config.toml
num_hidden_layers = 10
hidden_size = 448
num_attention_heads = 7
num_key_value_heads = 7
head_dim = 64
intermediate_size = 1792
vocab_size = 13604
hidden_act = "relu"
norm = "layernorm"
norm_place = "pre"
norm_eps = 1e-06
positions = "learned"
qk_norm = false
attn_scale = 0.125
bias = "none"
tie_word_embeddings = true
parallel_block = false
init = "normal"
init_std_qkv = 0.0239
init_std_o = 0.00534
init_std_up = 0.0239
init_std_down = 0.00534
optimizer = "adamw"
learning_rate = 0.000838
beta1 = 0.9
beta2 = 0.95
weight_decay = 0.18
lr_head = 0.00519
max_grad_norm = 1.0
warmup_steps = 487
schedule = "wsd"
decay_fraction = 0.558
decay_shape = "linear"
final_lr_fraction = 0.1
batch_tokens = 32768
max_seq_len = 512
doc_mask = true
train_tokens = 293900000
max_steps = 8970
dataset = "wikipedia_en"
MLP neurons of a small language model. Each row is named by its layer, matrix (up: input weights) and neuron, and shows model dimensions 240-335. Each number is 128 + 32 x the weight over its row's rms, rounded and kept within 0 to 255. Numbers have three digits each.
After each neuron's rows, "fires on" lists the tokens most often at its 100 highest values on Wikipedia text that the model never trained on. A number after a token or word is its count.

L7.up1113:131173134140128150120108097148124132165180108093122132143150110194079124119156113124069129131120119122147124107151179137133127117130085151110110121129146133106094085108166161099142095102137152146133128104096131104169062159087111158148162118047166137125147120117142067137167127185147163160
fires on: "," 83, "." 8

L4.up402:137140095157138193140133098078118180158147137138139128125140107150082105145148082102121121128116106175139192074126122149195117132150143097120173119106125113110122119141133145184176143107126153147114142107144194145141131011067080090143135113148167093063179155046143152104105096123080105117
fires on: " for" 28, " College" 18, " University" 14, " with" 5, " college" 4

L4.up92:204175156123076123137155173168162166165149092071155152110151131181097132125143130151106111172077103111144183096112198186184088128110178133117144130136144124095118139067124116173111096132143159127142110055162167144070111098117118131157104109100064163074106180133120210128126093135182161131
fires on: "," 73, " and" 26

L6.up1251:188157144109105123109168123175143099080096086093125126183105106139159082111069177160125070169116126145171100139148143159157118125160159105140079101102129093127123145123116137102186130109101136149171098089123126109135155107115098146121136137099162122104106147129189148146183126127160155071
fires on: "0" 17, "1" 15, "." 13, "2" 10, "7" 8, "3" 7

L6.up934:189175159103172147121132180147161106160163114163117135102149094146070122170141127125108135138139104103158119145151107179115101083096120136099148133114204123085146102095102177124119134158150142142159127116095130117150084152102131162112168133126091076140085106069171104078173117139128126137
fires on: "," 28, " and" 25, " in" 14, " to" 10, " by" 5

L6.up1034:160111193140081100133151116215140213104094220118162114111147110143097151103080132130158159148114102163143177122141055120118096138133040170127101093117053109099076192140117144149112162130149146137144162149149115172128136106147129146105123119105098152177162141100115098160070134160111164105
fires on: "2" 42, "0" 9, "9" 9, "'" 7, "8" 6, "." 5

L4.up1218:131167077152137143146100070103150121122122118131160152144094140142115155178136124085120076145105137189139129110122141093149113152136152057144158138120128120092133042091093122164199133143119172169174132144151163070144145100093099198091122117139136161136063148081163095167111135138102103089
fires on: "0" 22, "8" 14, " (" 12, "9" 11, "7" 9, "1" 8

L7.up442:094155128095094148120158119167143117114156119105075130126101114065068117111123110170078126125099125162162156108174091103142068165152079142106127136154146133106129044145148108120134143132178135144185124152077173117199168095190149152104095114078116112096121108135139154103075139142112081118
fires on: "," 64, "t" 7, " that" 5, " " 5

L6.up621:187175189127071099134160099178152209156100156114172108171127119155086127144152202142104114140114131121149160113083115141098136090125109127101134094150142155104114128114142113141106213100167115135138138138099165161119124115138115134151165105083135139144119120102166174116154079169165146072
fires on: " in" 19, " as" 14, " with" 14, " and" 13, " (" 8, " at" 5

L6.up1535:110106158073081078118122149143141144130117158091115071146183122164149136129184124170110146161130131090127129116094140174186194111154180109115107038162154147104130136116110114114116189137171121144105101117138112173168133117147101179124169112148151086120175125148184105144202123166115098119
fires on: " and" 74, "," 16, " as" 4

L4.up552:250146163125188146120155077120152143166142174136153173137132109119138126151138103130071130124092084134144117119121171176173172135105120099118109127165139084101225100150144173158145079104145136098117114137194108102136083113139167173115143092113118074094131156121121082141184166112103154137
fires on: " |" 50, "," 45

L4.up1634:127165086084163202129120085090123140132115103122161082132103060070121070097112140118103103147127112217132125095113124107133118202170077101106156093149093104105123083151113121090122144132085149087137119160200157149117180120087117134143127127119144179141082111154124132174072119174131127179
fires on: "8" 22, "9" 17, "6" 16, "7" 12, "2" 10, "3" 8

L4.up118:133141095135185132126086069089122134149181134147133131141138137077106145143143141099078110192132166202114138113122158126114140202143136092112122151144128146096160132111143183163119116123116164146223094139155162098100184095139082176108072112087088152107087142140148078194084195168158127116
fires on: "7" 35, "2" 20, "5" 11, "0" 7, "8" 6, "6" 6

L7.up1590:099199149128161156125091121139081117100145077077117112128133079200138138101133137155098170144107081120143125118179151130148121141109107132112086117191123111087180034111164166165158172080128093108140131058107138153142097112145190163187164138092112079082150155122166143145153082144138137128
fires on: "," 92

L7.up481:175143120081169089132130166123147117129153081152080115129169093149146113189169128122085091158144104088162142133133145160115182170196165104140112131156158143098172140075094183089144070123052099156185101085118128152143103135083139158133174065085103114126120142140125088141120107157120157137
fires on: "," 54, "'s" 11, " and" 10, "'" 4

L4.up312:182131134100135178125118125149107117135106139140160077167116115078132096110136125154141133194136099161133131121159134093103153129143153106126123143162105101112212127116181100129101170127072186090144127126161142164100158115112103142159112145150180154137082122155118095177093100152128081159
fires on: "2" 31, "0" 26, "5" 9, "3" 9, "8" 6

L7.up1744:107063159049141107144144133145117208154106127147128099159046127128129106140115179128081063157113154098138134138117142162148141069141115132122091100186146207104129125102166126169146125111124162195102123081116105169201168124062140087179118167071130103143202115045130127070119128175158162148
fires on: "|" 35, " On" 22, "in" 9, "out" 8, "On" 6, "In" 5

L4.up1331:107117116130157133139094120150168161163132110104145169140092106114138119099140148116122078156112166150092146114141109125132121165118150102130143163150138133122182094138136129118129141151195168151194103087115154089172131131068112192132075109113120099119109186155139055092081170104079170151
fires on: " and" 56, "-" 26, "–" 6, "," 4

L7.up578:131163162151106133143190102137161151141157159133132186163170133194057130143163119112169141132069111126140102079146144194127122144120125164155099094140122100107099107088187195087128130085145142097135128122066126090127061110120095147161125105106100097144163095098123169133161157132114082114
fires on: "," 60, "." 22, ".," 8

L6.up1479:167147151143190189125124136127044143123174133128203121161098100146160145117091119134128077125108130105169127055134172146140205113109168109105083092136103125115141129155171188199193145093126120150154118103171148094114162065112102239163132093124162187096113170149199147085117101123163154101
fires on: " |" 46, "-" 30, "1" 5, "2" 4

L4.up232:128107128141152118130092159121170151131129145088159159124118124143057141138082218158111137198118055128154085127135108186247108163133122128104165149154134104117149134095159159147097087130141104093130138060114145123151088120064131119126142153159119150122134098098125118188165137117134093122
fires on: " of" 66, "," 21, ":" 10

L6.up504:150099160190130130135105110158157162103096165100130201215155158129068126082087155094139173140109108159165120118118124110166100131156115117119124124115073117105194115110183129096121175135198150146146116124105129137111140130137088130110127137090138064093139105087125095104047115110103135132
fires on: ":" 43, "9" 15, " of" 10, "1" 10, " name" 5

L6.up1662:150141140126139175126134096119127130134130088107178174130099103204156138079121123158176121196140156160131187044154109116134102157155122110090135133084095132089121122144084091092198182137130091097132123090150082112107132125131109153152103166182137152089130181164113109128127105148118157154
fires on: " " 30, "0" 13, "4" 9, "1" 9, "3" 8, "7" 7

L7.up670:075185191089090127129137148131141138108149108138084105130146201144126130061087150119079106099089167132070124098106183107168140145185125050064106091125102179099134125162107145145147168106182144138134127087076118176102091141121114124171111120103146170121173160116110138180187154155147126140
fires on: " |" 66, "_{" 6, "^" 5, "==" 4

L7.up682:138205101131168093139152188207164180180116138096113138090076105118064095156178160101108126140071086096123108132102126139141091148152117094086107162183132137105114067114140181082131089137145144128149079159081135176110088090099073236133139115067100115126105099128091128105099110151122180136
fires on: "-p" 31, "P" 21, "p" 12, " P" 7, " comp" 5, " his" 4

L7.up1458:117112148144178133148176156162143169121140162083130161138125132106086082116113192161107052122101129126087178100133117150108218110122122073123153149197155175099140134109153173090128122128165137125121087071139143165198116131141076149124102144086184094117136144137148116104100135174154172183
fires on: "|" 50, "=" 19, "-" 18

L4.up174:115148139072085146128157089132154133143123097163096145119128089152065102155169159153141072123128128171066127120113109106152120183167213130134147179137128118108094101126153164096196167130108088185165121086107087067158110128095184156142135147108170141116083149155064099119143117139077055093
fires on: " by" 28, " as" 14, " and" 13, " for" 12, " under" 11

L4.up511:091186101179152112135111066079194161161187099129141180181111127116148101132155137077148119204115115166140211133127166128137111110148066092120157091146139094120128124110159138167148147138158164181139111136099153102127122139127114107139148130175123078103158159093095109068093107115082147177
fires on: ":" 25, " club" 16, "–" 10, " team" 5

L6.up1145:143087117124189179136128136140152158195147145172158200141119146182118110121105154176103110136121187108064104147082084137105128135096164149123153107138125136120116084119067131138152067156193103173169108122126092144214145105135122080099107122105116104136140129101122101120080154118107137128
fires on: "-" 68, "–" 17, "/" 5, " century" 4

L4.up778:167134084124133206137186196171113168183161144110112167132105116099137157160116183130136136126098088188148124113137170147167122086096141131112131128104115040106088124124110176175162129114119186110123120152168092107188130114081158094159146098143178169093124159143159142141158121104081085121
fires on: "," 58, " home" 4

L4.up897:152175146145138094137121074084151123148103112108134168122117140131100109132142129162109130107133140172095145111090141132156093191174110086112155126160151141117126058097124128141122141099098097098174116108081140082167167125152158151106127131119135087095094158067180073098159080139119161175
fires on: " as" 19, " under" 7, " Al" 7, " to" 7, " a" 7, " As" 5

L6.up1487:145100146143111136135167149125150159183119138096189107107184083140131042095150239095104133155146106168157102120131175094137112130169095136129192150118126093109098101162110148127120131105105102141178137105135146097136150070146062182088112118069084151144094107102136146150138133132172119105
fires on: "9" 20, " in" 17, "2" 16, "1" 12, "0" 8, "6" 6

L7.up277:160136102100129112146148107188085153164164159155129162120091102106150078140081170093131104152086157098120102148111120121113125146124165132145110148115151133094091070136102135160158126156154114198133130125057087111176077115146100123122147181101141049146144169108170128161154155160143147096
fires on: "." 38, "–" 19, "-" 13, "," 8, "'" 4

L7.up1500:176172160098095111130113108140139181123153094096086132165132096130064099115108116213091109153115121171148167107123121098134166103124136130101081114084162164089173091108121163129121136146112101151188108068118107170122113131132104099146179117113099098083152110058175092066188089147127148061
fires on: "," 74, " and" 24

L4.up48:110110091147133089151110064134165121070100164118194129149109078175128159224129108154106150098104133206169129117118146147097132153099122112145135161132163130120140093168126122150172149061120140093075138120107138140149153030123140149107181120092076072108147163097126092147097114136107173191
fires on: "|" 22, "K" 21, "F" 16, "C" 6, "M" 6, "Ch" 4

L6.up436:164133177077112150112131105181145142155144104147168123150166112224140133090120119198117153091134140129139126105086161177146115157101163137118075076163127171114119087117137165183117134142168164148172123108095152043145090134123126114206102136109184148097174119106151123179168097209127124129
fires on: "," 72, " and" 14

L7.up220:131096105114135181124112172181154107158153235137182068118145180112128133145110101096098112153148134134158081104141076136144222099120166131110078114125104164109212080129105083072156118103123164159124104152145125151228160096174105140135201107115130101185157078115109123129094204177112152130
fires on: " |" 83, " (" 10

L7.up1666:174128178090100120121127146132171102151107066149117085112167125164140108169151142169133142112107123150069147112093164081129099128130115122143145164097102185102160093072151125104199102106130136106166141038141088180120144070179086141162126084131164132002123107150093071138165125197122082043
fires on: " as" 56, " was" 11, " is" 10, "," 8, " are" 7

L7.up818:169097154063088174161155123192177145071132132150132157166125132138140150124101134131087101103083123154153138127137148223179113081175192127079120100140112139103110148130153082149114147085147120116171099093141133118175144093133101125197073128093127110058178142158132172151106140118129145110
fires on: "1" 41, "2" 15, " " 13, "NC" 7, "5" 4

L7.up1018:117132178142089187125116139178137173107138126153134166107155197137074098126137140131131083131148134118118133089093133098147210116158121126101096045141087106112172072172134120182130128120162119151152068074147084079208110106183133133214177118118078157124156132092127095138170169122127148133
fires on: " |" 96

L6.up1256:112143154120059114132087098148198159145150148064113127137158129101124106167146121159097140197140084131110135122081123151099137135122100121140079118183134177113097100108128150156131119153098059117148123090100084138141110113147079138185163120113135118104104091141156128102166121132128073084
fires on: "," 77, ":" 9, " that" 4

L4.up687:164126082131180142132108093120101140125110056104172072146108076100143103128166118161133088141128108157116111108128109080115117143156108081136144151141100060120157078144141140121145165117084201107164128149189118165127176129118120143162159120117141202131053117143118123136098108142092133156
fires on: "2" 25, "8" 15, "3" 14, "1" 11, "5" 8, "4" 8

L4.up1155:124138061124182136142088094092099141069073092153168105126117137117114123193157086104134142147140064152091114129130114117101094173101111092089188133155058077098203077125138075118118186134086195084152142156148165194120181123084128134117140125143100169115088140155189110117089093133116125189
fires on: "1" 51, "2" 31, "3" 6, "5" 5

L4.up1647:109100181199190122138105159183188128122162092059202126142138161188082120055138111115114045189130176114091089121114138212222114048099095045126134169127143154115162124114097191110101103078099174150180136116090183118126085108114085173083145106098084111135133126157126119135095192142158128138
fires on: "J" 26, "j" 21, " –" 7, "-J" 6

L6.up270:118095111117151184123137096195132131172090127129160109127087134080071145116125159125086084109132134109133202097117096092101155136126158072102126134131155131096100009170121080104116140083051124083088062123109191123133146125114207144124098124146114136142148140105100068181085126146085140120
fires on: "9" 28, "ly" 10, "8" 8, " or" 7, " widely" 6, " years" 6

L7.up817:198148201111129155131093136150155177142171112141147161121159145151117149093107130164106119139109147169093138128094130178171173105167159135054124123094133089093132156102094167151169109120183145133151109069098160117154081121104163120170180094124096128113166111125147146106127145123132182066
fires on: " and" 53, "," 18, " |" 8, ":" 6, " &" 5, ";" 4

L6.up903:186155147107065083132105124158138161128198122119100160128154106159107122167112250201115096185111141121156110138099193133101093167107126135128110100154134208100082109119110139164081131113136105077165111097162164152082134119172087126146175112116142102108190136101198128111188073122140133058
fires on: "," 84, " \"" 5, " a" 4

L6.up421:112138106065086116137136151168102120095127178083076143109144123118128121193120078158075097131116100152113110090111078147159126124065180150103106080112138151103165105135088096094115119134167169103111079102173129140152049126121088135187144089116098137112071050119156146136148194129129132157
fires on: " that" 27, " who" 14, " he" 13, " |" 5, " it" 4, " most" 4

L4.up1642:124144152181121138108144164127144153144129118158070105146148172123079127101092118160117138134089116142108122139133115126098133103152131117118055077165092123114167118133133117206120135108152161141128116137070107092105109126156165133213153122113119179177144130087149158094120122171124094174
fires on: "." 73, "==" 6

L7.up1457:163118193136089110116183113193114119148083165079142152156114122145098119079120197135092110156077128143150222106134143105147142092162095163132115135157141142099133159132127132130143219124107106099128133095081170163146106135136060146142176116075151111177165134084128068135087129127179126113
fires on: "," 23, " in" 20, " at" 9, " (" 8, " -" 6, " under" 5

L7.up272:112151139133140119144131142108124186114204156111165161066105114085187064143165112167123093102100131126104152105126081155156170111149134083133122118158191140101173143132184110206137158118199145127197127083118088121230149114066140125141076142140097104141144125125136126039107128135085150128
fires on: " |" 38, "|" 17, "a" 4

L7.up366:144128163110104172144152085121117103108082096119154115146060139138149119179107109119158100133066157107118114058073078129102108155154092042081136095110115123100068110107112139097148157126124099157148113162119104140131157099152161134151078125146119141132141121127129184101113137129086093108
fires on: " |\n" 41, "." 21, " |" 15, "%" 9, " +" 5, " −" 4

L7.up14:157140213110124104130129107153128156116146070149214087126142127165205133131146097149151098156110155135125148098041132123166080128108164128116116111133163160090115110083127156182172092119191145144147100066032165148204089107109109081140115089080046123056136071106143154140119133162113140158
fires on: " and" 68, "," 13, " &" 6, " was" 5

L4.up1506:160120167211117165151134164132222179156078083113101190107106084158136140167114131119079162126109176196191117107076191148164122065110091138121136073130149112122093077141093142089165164137155140107188133098121118057172084078174147161125104129081090096151143119081136111077141102121146136150
fires on: " st" 56, " St" 13, " Cor" 8, " det" 5, " bar" 5

L7.up155:106203099116093144138137166105180149155126100143111165126114098208108130154132105089108139124116199120093136161102124154164144110139198139103124149194204204094173124127143167120119196094180170124113108120160147166154060104069112139114103103146121021082143115146123189115153109105109115132
fires on: "," 59, " (" 11, "—" 7

L4.up515:202095151165159164124127153095164181145134115044196179153130100124164138164095182150079132150085071140152128129130170116209074161124101144141148149117096047106145068119117175171143088101131106102068131108167152074146109114134147106121122118180166181101084108092156127124142173099114122137
fires on: "," 82, ":" 11

L6.up182:098138151138181138157190125118129087110152116088107097125102170105117136115183144189132184110136081154184150095115130091129101156134085123119109107140117102123130083149115108199135145137139114166115118106162134117135125142076149112161083137156057119065111111112179165138108116123086089155
fires on: " " 37, "er" 12, "i" 7, "s" 5, "2" 5, "," 4

L7.up1728:103156197122104117154119163122186152146117145152152157139133090233099089126086137106104124168093164091126139146120080092159131112175136132119184158115148090099098168157207138163126153128092123123155124107143063103135130088178098161135179114114105123142107126069082132072113082154133155093
fires on: "0" 72, " " 28

L4.up1408:126136119125143182168140120113135149168124155133141137124126102125164111189121107097124123148135151243113109106122131191091107087094091099117114091170159107126091137127103093125089147111148173124129132063084164159186174050149132117104127112057128092127105160134141102144094139112080164187
fires on: "M" 97

L7.up5:111100142162137098142084152110176205131109126135143177143147093138142087097218129078153120168112151121147129167097120147150133110097127120106090117175142136106148137124080154197109224105180122097139121060084171121109111088074115212143112059115056098106211152092129108136131097163120129180
fires on: " by" 27, "M" 15, " and" 15, " (" 14, " of" 9

L4.up410:127156127194076153127120127194183133103114158158114181151144149153063096141142180087122089102063112171149168120129065150100115155123104122122117124158122080108125127125112131150146159110108128145157114161086139099138104089137201115193098127122090134152161098101169112097098157171096144145
fires on: "." 100

L7.up62:113117164115151107116118103160177157192117136072142158121146113168123087129166106110171121171103112137123064163110116099148140071140174132112115176139170130104129146135145144152092148139138150135143132144080139102137087140125119147124130094050074096110110065125138174123119138160155130116
fires on: " the" 41, " and" 13, " of" 4, " at" 4

L7.up1090:140129098084116081136156080124107137067103122113119058114116135121141112127075174132113097197091139168111130092124133187149120099160151120132117134130114136118115145128190095128140139138098202103109108140150122156098151128125077167172173140081143164101155086133179143126154117153229168125
fires on: "1" 36, "5" 10, "2" 7, "ig" 6, "0" 6, "ip" 5

L4.up1764:142192153181117135125130086150089142158136191106154167195111115100126149122107202134127119225120099175115132102148176107131150139131116153144113123118133144120099133081191116119168156129177153133135122107082101106103146109134112121147135131149164138099133185085117100115077065116090090162
fires on: ":" 57, " of" 21, "-" 6, " " 4

L6.up1591:121178132149066086151124073137113177120132146147156190099134128128108091163123154086127151124107122127084130105115192127199151144147091160120149126125112171091121103087141156127169142130133167095136152081086153111157094139179182157115163106067204078121147161066108141164135107127099109113
fires on: "," 76, " (" 9, " in" 5

L4.up325:100124112141116107128078103135171169171140105101160147134130118121150125114129118122148045151105080199118197115128158161107078099151110099126142131111130118120120071145141095127157169127168179151151102132098138080101132100103070104159102139206136106083163149039102122112110131094142101141
fires on: "–" 30, ":" 27, "-" 17, "–present" 4

L4.up1656:111112150135137137169110121178127143151166165126137171121141088136143116185127108110114106106101088200170136115145148165131159120124098060147097136114101119116102081137092124205128116092197160149095140121078196155126134090193136189164139110109175109158099120073158037069107118140050189109
fires on: "M" 16, " H" 9, "P" 9, "B" 8, "C" 6, "Th" 5

L6.up309:159137208127106120135166057169249174153073124161129171137159137130079104211147157111162111105136155141096148092116160123154102160142086147111104123203106163111120108109090170075180122120164142142187132059082149107141113122186074117124132114076116090111097152105088103124144165171121139114
fires on: " as" 39, "/" 14, " is" 11, ":" 5, "-" 5, " or" 4

L6.up1144:176177095107101136135143167180089120145197184129152053099116122161130095135158087140119072132112121115128136103130149148147151059123136104106109153152105095100156092177124134102137098121118124139131136137144121131174128117121202121144120114074159162122122084090112112131130166126130138114
fires on: ")" 29, " (" 28, "2" 10, "1" 9, " |" 4

L4.up595:156161161120116093125146094184137136129138185174135174118159089127106149114148146159118115127118140118162200117105189156157120148141114148106079140178118172114193159084124128133160152082142087172161138109125159090096106147117102139184126125110122061134158191104090105125146132138122165142
fires on: " (" 49, " |" 24, "—" 5, "," 5

L7.up335:125149102131115120137135167141174156138162064092161106173121093105158086167138125128150120109126111162131097138060134152102120142142117141111136113179201158116134082091145168123155124100093051227115126078082094118195128095081149198153172132092132148158110106120130103112127144168165084106
fires on: "." 68, " and" 17, " with" 4

L7.up1705:151142154099134114124177156106157125168113166129102120144154080153085079199100110141159161125122113097092122141122116125112109137120166112141101070117131151099110151083132109135122124108129157179183107088093079139145094094097101176128223151146074147143157115132173093161198162154154103100
fires on: " and" 27, "," 20, " the" 18, " to" 10, " its" 7, " their" 4

L7.up571:135177140124172137127105157143139107093138131162105113086102170175025114154116127144079142112161085129071104121163196178151135136141120110121153140120102169084189110081118152107150095157085173109203150054081174132162093122143086169126159108088124082112129117047116111128159179172141116167
fires on: " (" 71, " =\n\n" 13, "," 12

L7.up1047:209160176104101138114127093254100108134145149162110138116126106124082160107130089129118108102105147135125158099081106178156191135088117106102167132109121070108209119105158129093197162072131204139115117133117153124179081128157169170104165083080091163124144117098142156154175081210165097126
fires on: "." 25, " " 25, " |" 12, "," 7, "0" 5

L6.up1224:130150099121161111125153176129128134149127096139132126101165139129149142153132143157102132141073150107074156130105150090118154108123162136134091157156160144105178097099139152116173114087115130108127141076087104150205136104160087127151095127127116105074158160100057094100140100134155116115
fires on: " (" 44, " \"" 19, "—" 13, " " 10, "-" 4

L4.up719:122126133111150129142159152151087128165183114146134100114094118162102084162120147119148190104102168123058125068106117188135174137117155118113152115168106203124096114158118174217199093101136117158162115095077123143188133101090129162159147121112154119154180129127077058070151125121052212129
fires on: "-" 21, "|" 15, "P" 8, " P" 5, " Team" 5, " |" 4

L7.up1665:124118119167117129139153132140147199197112153093116131129129111159099136147150139088115112165118110161108179075104120107161138138129105129076210135175095079096105106158169115091094108111142112144145113101081154081093090044109172125156135130142123134126143135074079126099129136117088149120
fires on: " of" 19, " at" 12, " for" 8, " with" 8, "," 8, " from" 7

L7.up820:110159147109107120129118164126162151145061115103145103141173105158116116125124181104105145127112105149147192140129121098104154209175119149116097160112153154097159119067134121107155114103151062134124160039083108161132103125155106218148157140140135114095116122116117160106155127168097084070
fires on: " is" 29, "," 25, "." 24, " was" 12

L6.up311:144102140131091159148165103128131120117073076112198092143146134153162125114126169115127139158101133160158175117116069124103076174159107131103177137074093114087088138175130106090139165112133118112120163129132120101097141147117119130125112164118128153129117115124128138135113116118096151108
fires on: "." 29, " |" 20, "7" 7, "0" 6, "6" 6

L7.up1782:162132159130144143142112115119145158183117170113090181078125128134083090085166151117012119147110094179104192115080124120174131180115138090103124106121121146100157132133119095114132117062186142146096143140067105130126139086099090111154124155081177079131140117113117123116036105184160114189
fires on: " " 25, " was" 10, ":" 9, "===" 7, " of" 7

L4.up398:136119133165058138132117143182184141095087178165123159124131144147086096156138175091087094103077077155165149128137080141102118131117105124124131100134129097110115143121113124168143150115119113138157112135072152122123101080126208083189097133114102127132175086092176130111114153190118145129
fires on: "." 100

L6.up284:101146139123120138125079172141194157165096114104172170110089102185144101140109120106115112150152148120086128124098126103119172036135122126133111175133193155099105090127147158164140140103181119143150114079084085114218136116096084134130113106127120052105121138127092155070098132104116115137
fires on: "," 24, "–" 21, " as" 12, ":" 8, ")," 6, " |" 6

L4.up1694:130131128129203161128149114146136145183144149185144165135127138096113133146105158118103136127123136170098142134122077145126106161109133101135182130148108166107140129178073132090181093146155151103151093165200181105125138109132119146145110134113114157140179185118125072138103158124160157107
fires on: "-" 37, "9" 25, "5" 5, "7" 4, "6" 4, "1" 4

L7.up1138:169213079079092114162153157108126194156111129167076176110106135183094171182143073145119110163124146057135150103113146119131129130159137132119143145162157156101172160158199103115143134129090155128136113067146118136130136079116084137166142134095121126067176141080054142119151101130120118100
fires on: " " 38, "2" 17, "3" 8, " B" 6, " N" 6, "0" 5

L6.up1606:106174124123176121127105089129155145128127091139175160157098139127127110129114141102140149158170097131115125120164127155130071118104118163135101124117138115092176099053150128120155161133123163133148160106121131113147081139176185124101078099095184054105117145060148151154104140105145173092
fires on: " (" 34, "," 33, " |" 19, " a" 5

L6.up525:189173182056116094117178148187104121126142118089103185160103078155114047178090166124105119193149120161136138127152151156150113117157126087124115093109185169145157129126089122135124118083088152153150082088090083148110080089095123168129137162101141060070149106156130148122163134149137129073
fires on: ".\n\n" 35, " the" 31, "," 31

L7.up1550:118087123136129117169128194156122125096084129110127151079146117136044150054082161155099162087109142188157111114137112174177145132096095146127150089128149168118086107148077107096144159144125110163161147105092142116167079102111079209115084135141097146153148137096147178143128114086100126141
fires on: " st" 36, " St" 26, " P" 14, " ch" 6

L6.up1361:195116114172115102134121158178151142166169110144170176133122107187105116121159098169138137152047131121139142101097165154167122123096179124109085133170148107108174110105125137116085145129153221120124119121098128092129057129128151167144128096096014122107116116090131165105102133129097118117
fires on: "," 35, " and" 18, " " 9, "." 7

L7.up1733:071111118126141123128132161154174129145164106068156131197131099132128121113128105133166155121113158119124126139157132098123173128095169143146090137095181210104170143111092124086171127111136165129081138082100047164173123123136080130126141160113148108157099162142150165151105101078139095084
fires on: ";" 32, "-" 16, " (" 15, " –" 10, "—" 8, " \"" 5

L7.up8:132119217113119101124118133146161116116118136094128143101173103132095116208146104120091123126119107115107141158099192162114147113091142128125092142119172160088146100082125151141147145119043123130152113089110127127159099127174068144129162071158172096112067142103097086079123162158139110073
fires on: " as" 42, "," 21, "—" 6, " how" 5, " with" 5

L7.up1773:162137078098146169147139153111130105092171048130146176120095150129118135128188095139068114133085095124114108164107118135100182112108132081112154133106101070096136117105208237064185087140145211134117080146114103119148086120125086146109124142107139092130148106107086158102130094135132079142
fires on: " C" 21, " G" 18, "-" 15, " F" 13, " M" 9, " " 7

L7.up55:080119162114120115154152171137146127174179086122089070174118073107069111100106114123089154119117181147162099137089119161097143145153095097123062067135102188109141115177105149137142150085041136134145098111074029137132095080146133193127167147146100130102165103110186105106202119155110136160
fires on: "," 22, "." 21, "B" 4, "F" 4

L6.up933:146111138088099120119176162165121148152126084162150128101149050164122096105121153185160111120110119115150110143127135115161166065112120123123097140173190152093130139148125115110107101148183144123142141085127143084195104109182088176115082144122124105092145114118187129082158101157185139164
fires on: " at" 21, " the" 21, " of" 11, " B" 8, " to" 6, " |" 6

L6.up1053:147157127115135124134159125154094117067140119145137132101109170188137146130120123226121165116088099148138182099133136143169111151164125139089097134113111126107168136118104123130142125074116135143158121106169120071122103120061109159137089154172127165138131165127162148128120132137202094069
fires on: "1" 17, " " 15, " (" 15, "2" 12, "7" 6

L7.up326:143117118120171098152095149118142121078161117138128182125104142164076110117138173143071194125125126178057152147170083160117149129127172102100116108163126120113145133121171155104140082115123188070125111103066140101165111137064121142138123099138103100127149091113078093175177139184110074130
fires on: " " 23, " D" 12, "-" 10, " S" 9, " T" 7

L6.up455:119174165118098082135171098161200168179114080116128073122129088185123098100134143182145114143123162150157110123099172131162141125177129137116120129208163202112143149123131188085161100125190077176155121023091118095117103135138127138154109099079135114135175122134133091156129063149163184116
fires on: " of" 24, " and" 16, "," 14, " de" 6, " und" 4

L7.up830:133138127148090137137197137206137168151184041097157175154125119129089118090116138066133136180141128101147143152074112137151104121098139085079131174125149118111151158108134193130101107122170156142124109093090135126132075153069098165149106142082074056149138113086156121115100146163126139166
fires on: " of" 26, "th" 10, " National" 9, " British" 6, " the" 5